python train.py --intermediate_size=1024 --norm_place="pre" --init="uniform" --init_std_o=0.0 --lr_mult_o=1.18 --beta1=0.9 --final_lr_fraction=0.0 --batch_tokens=65536 --doc_mask=true
MLP neurons of a small language model. Each row is named by its layer, matrix (down: output weights) and neuron, and shows model dimensions 80-207. Each number is 128 + 32 x the weight over its row's rms, rounded and kept within 0 to 255.
After each neuron's rows, "fires before" lists the tokens most often just after its 100 highest values on Wikipedia text that the model never trained on.

L5.down911 [151  88 102  96 179  91 118 148 108 152 151  75 111 176  89 130 141 127  87 172 190 162 161 121 107 176 131 169 129 181 144 126 125 193 113 145  99 131 119 163 139 179 155 159 112 145 130 144 137 138 148 123 168 145 104 113  96 166 149 113 102 104  87  82 119  69 126 156 168 123 139 124  95 169 143 120  63 122  57 163 111 191 122 171 182 130  76 142 116  66 128 160 161 143 146 186 170 154 186 144 163 167 146 114 114  78  89  77 135 138  85 120 121 105 111 119  69 120 154  96 108 204 128 116 149 140 127 145]
fires before: " |", "-", "|"

L4.down349 [101  63 145 133 124  97 122 105 178 112 111 124 105 196 139 133 175 155 119 142 152 115 123 111 102  79 171 113 151 159 172  39  89 115 116 158 115 155 144 132 129  84 163 106 111 103 151  31 134 122 135 159 102 111 123 139 161 125  87 128 114 106 171  91 125 174 165 127 112 214 134 133 155 139 142  44 137 145 120 207 139 109  70 137 141 147 174 108  97 174 123 144 136 164 161  97 134 131 143 111 197 145 120  99 110 142 156  90 150 114  88  71 108 136 119 141 164 144 148  73 115 130  67  51 118 154 161 118]
fires before: " ", "-", "|"

L2.down712 [ 95 154 137  85  77 121 146  71 164 128 147 115 152 127 115 123 133 151 141 157 133 106 123 138 130  41 227  93 128 106 133  91 104 101 133 149 153 120 163 134 106 106 141 102 187 151 127 111  65  69 138 115 138 172 115 124 107  64  98  74 123 111 132 146 126 102 108 116 126 121 160 161 110 147 151 127 134 115 155  56 152 211 101 132 105 137 147 155 138 210 143 129 127 143 134 179 138 127 147 102  82  56 147  94 159 146 161 145 134 159 142 151 165 141  85 139 122 133 104 108 159 144  97 139 152 159 139 159]
fires before: " "

L8.down670 [108 145 162  96 182 127 119 189  78  90  72  45 157  30  91 124 196 161 130 102 126 105 156 107 101 128  96 176 183 168  97 133 147 198 153 111 152 112  76 190 105 129 106 222  76  99  75 180 111  56  59 119 131 128 124 160 106 150 118 168 134  95  81 178  97 139 162 158 177 154  99 126 189  62  93 163  73 109 112 136 116 144 109 163 128 118 137 120 122 158 115 135 155 129  97 170 134 126  96 121 110 116 138 145  91 111 112 182  95  96 144 153 150 171  93 163 140 124 115 135  86 132  98 117 165 117 141 157]
fires before: " (", ")", "%"

L8.down20 [138 100 150 146 126 128 124 153 133 138 114  72 141 144 138 136 255 162 113  87 146 111 124 136 105 100 130  94 162  97 121 163  69  63  79 132 141 167 150 131 121 133 149  75 147  96 147 121 163 117 159 144 137 178 168 144 148  67  99 108 157 128  68 118 133 147 152  72 144  95 144 183 136 132  76  95 149 134 136 137 125 167  69 163 175 105 188 189 207 135 145 157 207 144 152 147 148 110 102 181 100 171 163 140 157 156 114 180  56 111 100 123  87 131 148 122  97 118 129 117  72 127 170  98 121 129  79 124]
fires before: "%", " |", " |\n", ";"

L6.down402 [139 139 158  83  95 125 111 169  85  84 100 152 136 133 167 166 112 144 147 122 129 133 137 104 128 133 114 149 117 153 137 120 138 170  82 161 163 140 139 137 123 117 139  86 131  96 169  32 154 110 106 118 138  98 111 145 109 105 166 103 134 125 196 138 158 112 103 141 121  76 139 110 122 120 128 157 151 148 167 107 102 146 136 127  68  84 147  96 133 111  96  94 115 106 119 118 154  84 169 141 103 147 107 149  30 172 175 144 187 117 113  84 122 141 143 106 120 162 151 130 116 135 142 109 103 166 115 139]
fires before: "==", ")", " –", "The"

L2.down642 [139 122  95 106 146  99 157 112 149 162 142  80 114 201 119 167 112  83 111 109 103  96 123 146 111  99  60 153 135 148 136 109 103 125 144 121 144 140 111 114 196 117 128 104 157 116 140 172 150 147 166 152  89  97 111 141 163 157 140 127 102 137 212 124 127 117 132 136 102 114 106 164  77 164 163  70 135 187 145 158  70 158 153 120 166 111 122  94 126 187  87 108 186  57  73 120 128 126 108  93 123 139 106 127 125 153 150 127 117 134 143 116 162 114 130  77 144 116  81 174 133 116 109 134 146 126  39  91]
fires before: " be", " not", " have", "or"

L4.down956 [102  64 152  98 102 102  66 129 222 111 127  92 163 130  80 144 114 113 136  55 116 136  80  74 129 106  88 121  84 130 181 149 110 159 118 114  98 127 154 155 124  98 104 131 160 122 111  61 106 132 150 209 177 129 128 113 201 102 123 142 122 146 150 154 141 153 154 117 151 112 109 123 204  98 132 142 120  84 152 131 153 124 114  83 116 117 109 114 109 139 113 147 127  99  75 138 146 102 136 157  32 137 122 126  74 151 121 158 169  82 107 102  84 168 128  97 125 191  78 175  80 137  97 130 134  98 140 145]
fires before: " the", "."

L4.down203 [133 145  67 154 123 169 112 148 139 134 126 122 120 110  43 167 178 104 134 119  66 120 172 109 128 118  93 111 146 138 111 143 145  88 123 153  84  75 152 117 143 163 111 157  66 127 137 190  88 147 128  83 100 107 169 151 173 111 112 101 124  99 125 151 146  80 148 131  61 221  56 100 149 119 100  93 140  91 118 156  94 117 120 184  79 115 168  58 134 117 121 148  96 140 111 159 175  95 150 131 135 157  98  88 158 130  83 190  81 173 162 193 162 160 106 110 153 121 178 156 120 177 142 172 133 137 118 179]
fires before: " on", " in", " by", " and", " a", "."

L10.down191 [104 136 131 146 118 102 109 119  81  85 132  91 103 146 128 132 124 131 169 131 134 122 136 134 182 127 149 124 116 125 178 156 138  92 181  96 127 171  89 101 172 126  93  76 188 126 148 177 128 137 167  69  35 224  77  83 102 107 167 157 143 138 168 118 151 158 171 106 141 109 103 127 175 122 106  89 145 103 148 120 108 149 111 151 129 163 114 103 157 187 154  63  87 171 151 126 147 108 107 122 105 124  93 150 118 160 117 179   3 117 138 148 117 113  94 108 122 113  96 137 105 112 159 144 155 130 152 156]
fires before: "|", "-", "8"

L2.down700 [102  87 143 145 150 152 170 121 131  98  76 155  79 162 141 185  92 114 148 116 114 133 172 167 145  75 147 108 102  41 154 110 101 126 107 129 173 105 185 136  94 116 135  89 114 125 133 134 116  89  57  98 105 114 128  76  47 169 142 140 136  97 129 135 187 102  72 138 120  97 153 110 146 148 142 150 182 105  87 139 141 120 125 207 129 153 145 110 154  99  92 157 109 137 121 115 117 177 110 102  95 122 151  88 116  74 147 134 135 116 144 147 178 125 117  82  94 133 125  91 121 218 176 150 116 127 116 121]
fires before: " ", " Goals", " Apps"

L6.down363 [129 183 130 110 115 177 152 136 131 129 152  81 146 197  89  73 126  78  66 119 165  64  94 126 128  86  99 108 141 180 182 160 137 133 110 146 109  81 142 172 147 150 123 127 132 105  93 103  93 147 195 111 165  82 167 128 116 140  67  66 121 140 140 166 144 134 131 113 181 167 106 141 139 241 125 128 129 110 100 166 131 144 155 131 151  97 169 159 121  75  77 146 122  79 149 183 103 121 119 177 137  51 130 119 125 181 163 145 135 170 150 133 144 156 118  90 116 149  76 133 146 126 130  56 139 111  84 172]
fires before: "|", "|---|---|---|\n", " |", "|---|---|\n", " as", "|---|---|---|---|---|---|\n"

L2.down241 [105 116 148 109 154 165 148 107 109 140 148  77 145 119 111 182 153 107 122 104 113 106 164 103  86 142  91 102 163 144 171  60 118  56  99 168 100  88 137 127  97 125 141 127 144 153 142 136  90 128 123 137 150 132 118 101  65 104 169 164  94 106  98 133  90 110 167 172 155 118 170 169  90 118 151  95 147 126 124  92 126 162  82 101 133  54 147 104 110 114  84 103 153 155 122 113 148 188 184  95  82  83 134 132 111 142 143 142 161 149 152 100 118 133 153 119  91 148 155 141 121 174 141 187 145 134  58 136]
fires before: " ", " the"

L8.down295 [123  86 113  94 165 128 122 157 129  98 170 150 120  97 150 125 129 124 119  90 192 102 102 156 171  82 210  79 163 114 137 154 128  80 104 138 141 134 104 127 121 151 122  75 173  96 150 155 162  99 139 145 147 115  85 126  94 156  70 112 100 142 143 104 113  79 109 168 150 112 175 154 113 116 120 165 129 112 109  69 111 157 157  74 121 150 125 118 181 163 108 119 147 158 124 110 175 135 152 157 171 131 126 109 131 109  98 155 169 135 132  79 167  76 129  89 125 107 148 154 166 144 175 111 111 117 179 195]
fires before: " |", "'s", " was"

L6.down836 [112 110 137 118  76 141 112 133 138 107 107 155 153 107  71 206 103 166 110 106 120 133  86 120  97  83 134 136 148 102 102 114  96 103 135 141 184 177 164 100 101 108 148 169 113 109  82 109 142 131 193 171 123 110 113 111 140 153 122 132 117  87  90 113 148 132 139 112  91  99 156 120  87 124 177 146 110 182 142 154 151 186 103 145 102 157 106 136  85 175 115 109  86  90 160  97 123 126  78 107 177 107 194 132 120 132  71 153 121 168 174 120 104 119 145 129 116 110 191  87 148 147 124 167 161 138 156 202]
fires before: " ", "lect", "es", "u"

L5.down136 [ 98 118 128  68  97 142  97 165 112 122 110  68 195 162 143 141 114 151 118 124 135 108  95 100 103 123 179 109  98 137 148 127 117  94  77  73  86  94 115 164 139 141 197 150 130 117 198  54 117 113 142 129 113 171 130 160 104 156 152 185 190 132 135 144 175  77 165 150  93 114 121 104 180 117 111  93 178 168 104  87 144 135  96 113 117 132 100  72 139 121 134 103 148 164 146 168 162 101  51 140 142  90 119 157 146 145 100 125 173 154  94 186  89 160 136 152 171 176  99 146 139 137 131 101 153 174 113  95]
fires before: " ", " life", " to", ":"

L8.down430 [ 88  40 138 134 137 184 147  93 104 119 176 170  75 133 177 140 178 121 164 143 140  89 142 116 113 121 147  54 118  76 136 129 124 157  46 153 126 181 171 160 101 118 196 125 123 133 163  95 140 143 140 146  51 177  96 146  84 158  37 144 131 150 121 105 143  93 110 126  98  96 146 146 122 123 146  88 120 177 129 107 142 182 109  93 125 130 159 116 129 152  93 136 116 134 138 141 196 126  67 135  82 101  96 117 104 124 144  92 103  72 155 109  51 164 122 135 179 145 132 174 135 167 129 103 122 139  88 143]
fires before: " a", ")", " an", " –", ",", ")\n\n"

L10.down82 [158  95  90 160 140 141 117 118 135 143  60 123 127 124 126 137 141 158 159 179 115 139 128 110 166 117 179 139 101  86 109 142  94 151 133 101 100 175 115  97 127 105 135 156 168 159 104 255 176 156 118  89  89 143 126 104 133 106 109 147  90 127 148 139 108 120  84 138 156 174 119  93 150 137 167 151 102 117 112  89 141 139  51 128 114 111 142 156  98  98 153 134 129 130 102 152  93 102 113  75 135 111 138 152 100 133  78 168  48 146 136 105  97 175 103 143 131  67  88 143 107 120 102 162  95 113 151 129]
fires before: ".", ",", ".\n\n", " and", " in"

L2.down884 [126 145 162 115 113 112 126 115  98 122 172 128 130 161 140 147  84 137 128 146 123  38 110 185 120 131 197 162 107 127 134 121 140  88 183 128 159 173 133 160 119 111 201  96 116 134 130  95 130 173 227  58  96  96  87 131 129  77  35 130 150 153 136 150 128  88 143 135 127 140 110 143 159 142 141 127 150 201 110  90 165 187 146  70 123 114 146 125 144 169 112  98 126 178 133 141  88 117 150 124  98  99 119 102  80 106 125 156 136 136  74 114 100 138 218 146 126 149  97 136 115 128 150 122  82 104 129 159]
fires before: " ", "ple"

L4.down455 [134  92 154 148 100 119  85 108  82 122  81 101 147 175  77 166 112 138 143 157 161  60  39 145 138  97 104 151 114 137 105 120  76  87 139 118 153 139  86 121 131 140 148 130 169 133 135 121 102 167 124 159 115 106 187 136 155 105 140 130  95  90 152 157 145 126 136  36  82 157  50 100  93 165 168 123 192 110 156 127 157 122 153 126 144 134 133  70 120 137 104 114 161 108 146  80 132 159 147 109 154  85 112 134 232 126 127 168  78 124 170 118 163 127 157 119 100 156 144 140 150 166 125 144 138 149  81 102]
fires before: " not", " be", " have", "er", "or", "n't"

L4.down546 [110  77 120 123 121 118 154 130 117 100 183 134 189 146  99 113 131 195 141 118 146 108 169  96 110 174  92 136 110 138 154 140 144 128 118 153 145 144 180  90 162  98  98 160  86 157 127 175 175 113 190 168 181 176 153 140 160  91 120  70 135  95 167 103 138 105 113 154 136 185 153 133  90 110 177  82 133 177 130 163 155 119 114 159 108 112 140 103 118 123 122 168 133 115 142 138  78  73 123 131 164 162 141  78  92 137 162 116  56 168 160 137 151 142 147 145 135 124 127 155 134 150 111  94 133 105  95 106]
fires before: ",", ".", " of", " in", " and", " are"

L6.down895 [175 134 124 154 136  90 150 117 187 118 155 122 189 108 110  98 106 128 109 136 116 132 139 139 129  81 197 129  95 150  99 153 161 161 162 136 145 144  60 150 143  91 129 174 118 105 134  69  70 151 127 160 132  94  80 155 179  98  92  85  80 127 125 123  99 111 146 121  70 143 157 134 179 166 154 119  83 164 141 153 105 131   5 174 179 111 175 122  76  97 119 210 135 164 151 177 112  96 136 118 128 134 143 128 155 147 154 197 147 113 147 100 171 138  88 186 116 166 164 178 115 146  93 103 125 143  62 100]
fires before: " ", "–", " |", "\n", ":"

L8.down291 [110  86 125 113 133  99 165 122 194  74 139  73 175 129  85 133 105 187 127 113 153 140 139 129 113 162 123 168 104  93 127 143 130 113 116 143 119  84 133 170 122 105 115  67 146 114 175  80  69 110 131 139  88 143 163  96 132 123 134 107 130 131  85 110 146 126 164 157  91  93 153 146 125 187 143  96 186  87 120 101 156 178 145 134 141 129 247 125  35 169 169 122  96 158 150 119  76 143 159 137  88 118 175 160 159 155 101 131 148 125 122 129 125 101  95  96 177 140 129 160  78 152 147  91 137 134 162  83]
fires before: " (", "%", " were", " had"

L6.down705 [135 183 123 124 130 167 106  88 163 129  56 101  76 139 136 134  60 125 176 148 157 105 120 168 142 106 117  89 132 149 156 103 105 102 132  96 133  63 106 118 128 174 148 146 102  93 142 166  93 158 139 181 132 170 156  98 130  75 149  70  77  64  93 123 109 173  59 121 149 115 163 156 183 144 121 162 149 134 139 106 136 142 120 158 120 160 130 164 128 120 100 133 179 127 145  85 168 140 107 110 121 137  75 109 163 163 135  95 194 164  90 102 151  83 118 115  89 142 135 171 172 135 107 160  57 145 160 138]
fires before: "-", ")\n", " "

L5.down644 [169 106 125 131 104 146  82 135 108  52 131 214 119 141 131 126 121 132 135 119 100 139 133 169 118 103 156 135 120 194  94 113 153 144  40 118 103 134 120 137 161  82 141  79 116 134 192 111 133 120 134 151  94 148  82 149 118 112 144 129 123  93 174 126 122 160 123 163 122  73 163 119 116 119 162  99 110 180 166 114 107 125 165 122 135 138 112 150 136  83 145 132  79 152  94 173 182 156 189 131 120  85  92 150 140 113 128 158 121  69 157  52  99 158 201 129 105  93 129  81 100 120 133 131 155 170 144 147]
fires before: "8", "5", "0", "9", "4", "7"

L6.down501 [150  89 160 131 209 125 136 135  56 126 111 178 115 147 133 111 143 134 160 142 120  86  97 107 153  89 191 107 134 148  92 144 184 153 126 144 114 184 166 126 137 152 102 124 126  88 177 153 170 116 107 179 122 141 140 129 165  64 135 119 105 153  79 140 106 149  92  96  88 106 107 146 143 172  73  74 137 152 141 143 131 100 140 137 135  54 157 115 113 165  86 133 142 121 141 118 180 138 158 135 132 124 102 110 149  55 138 128 143 229  47 140 159 125 135  79 146 145 111 143 132 169 172 108  84 112 172 136]
fires before: " "

L6.down160 [154 160 187 132 171 127 135 156 162 108 154  66 159 114 124 129 122 121  76  47 174 132  77 116 146 159 124  99 109 136 129 147 131 179 132  81 153  98  81  82 190 183 166  66 138 133 152 151  58  69 130 120 130 135 123 173 115 142 101  98 204  88 146 141 185 154 164 114 185  67  81 153 119 153 101 131  84 129  75 115 178 103 216 111 168 143 139 193 121 101 102 131 139 106 121 125 113 158 145 126 119 116 127 162 135 135 164 114 156  97 132 117  60  44 134  59 117 143  81 124 178 106 126 120 114 143 141 145]
fires before: "|", "S", "American", "The", "197"

L6.down756 [123 172 161 129 118 112 138  96 142  97 109 106 108 163 129 135 118  98 173 184  55 123 110 124 122 186 149 218 105 123  73 168 178 130 112  58 152 139  75 128 141 106 144 131 161 100 149 169  86 137 142 114 149 110 114 110 125 161  77 152 174 139 100  87 182 134 123 118 139  82 151 120 194 124  98 131 129 143 126 118 105 142 128 182 138 127 126  55 113 110 121 129 148  76 133 154 151 105 148 158  91 189  77 152 153 105 111 118 107  99 118 180 158 183 205 139 132 155 155 176  36 133  75  99 129  70 112 125]
fires before: " |", " |\n", "==="

L5.down43 [124  52 159  82 160 147 127 171 162 156 111 136 136 144 117 119 174  81 187 114 162 171 136 118 100 110 154  89  86 118  79 151 114 117  66  96 144 110 119 117 111 130 104 104 162 135 121 100  85 174 147 149 121 109 144  69 141 117  89 150  71 140 117 117 148 122 125  96 123 173 101 123 124 161 117  69 206 134 159 100 163 139 137 202 119 217  81 110 159 106  80 122 142  75 159 125 101 136 126 196 122 115 172 143 115 123  98 154 142 182  97 120 138  92 164 114 139 115 103 137 142 147 128 166  70 116 130 120]
fires before: " "

L4.down69 [126 143  98 142 149 118  74 148 151 110  95 156 121 215 103 189 141 141  88  87 117 141 115 164 154 155  91 175 102 126 154 176  91 139 114 106 183 100 128 168 136  83  74 107 152 100 136 135 159 113 127 181 127 108  91 140 180 137 136 135 147 128 152 135 134 138  86 137 186  96 127 118 140 101 132  93 158 138 146 169 125 132 139 158 132 132  89 137 138 118 105 149 116 126  44 165 138 122  77  89  91  82  68 122 111 134 121 173 132 113  81 116 123 146 160 144 152 165 117 157 113  97 113 105  71  90 172 151]
fires before: "|", "rian", " be", " a", "d"

L6.down104 [127 104 156 151 110  63 144 121 107 114 125 143 103  53  77 168 182 166  89 121  83 179 161  96  39 135 115 146 153 168 142 175 182  94 148 120 129 110 153  80 147 142 111 121 190 146 160 148  86 112 129 127 116 110 126 115  80 124 142 133 142 114  80 100 157 101 164 174  95 147 146 129 166 126 114 190 136  18 147  74  90 105 131 184 105 127 150 162 123 196 149 129 135 145 122  93 116  83 114 114  95 110 131 111 145 131 182 117 142 175 110 155 151 152 114 151 134 150 120 134 113 137 175 135 104 216  86  89]
fires before: " ", " L", " A"

L8.down219 [123  95  60 104 121 126 167 145 141 146 181 127 121  91 163 145 100 177 160 108  92 121  65 158 173  61 222 149 145 128  76 102  96  91 144 155 103  82  96 129 157 160 133 134 190 126 130 161  68 142  88  69 119 135 143 204 152 110 128 130 132 132 150 131 148 136 181 140 164 128 141 126 115  96 107 124 200  88 118 119  85  62 140 148 112  50 107 139 108 143  97 119 114 105 127 129 168 127 150 143 173  83 126 169  93 132 133 154  79 126 147 151 121  86 176 138  87 147 125  68 153 149  82 106 175 141  93 121]
fires before: " |", "\n", ";"

L2.down128 [113  92 118 143 150 111 124 165 132 119 183 162 126 164  68 177  85  76 153 155 165  92 122 182 141  86 170 110 136 162  60 133 119 146  96 127 105  79 130 115 100 122  95  86 149 156 159 147 110 123 110 111 124 110 122  84 140 135 129 122 136  58 117 123 203 134 136 176 122 102 132 158  92 121 129  94 124 162 101  65 206 127 125  98 152 187  98  97 160 117 169 175 114  81 166 139 148 116 146 144  83 132 100 152 108 145  79 175 106 132 137 124  92 115 151 127 170 186 152 122 112 156 139 125 141 142  67 164]
fires before: " ", " Total", "re"

L2.down65 [111 102 147 118 137 121 122 159 149 106 145 133  67 131 173  84 143 115 154 103 167 116 151 128 114  88 117 130 101  78 176  99 117 125 103 179 158 182 122 111  97 113 142 143 135 127 163  28 121 133 107  91  75 127  77 148 105 162 126 131 121 151 166 134 161 166 130  92  84 107 142  83 118  52 103 165 172  63 135 119 102 134 127 101  96 110 158 129 138 112 112  76 134 128  93  91 139 105 131 133  89 120 158 114  82 131 137 118 169 114 109 109 122 146 113 152 120 152 127 153 111  86 155 215  83 197 102 135]
fires before: " ", " +"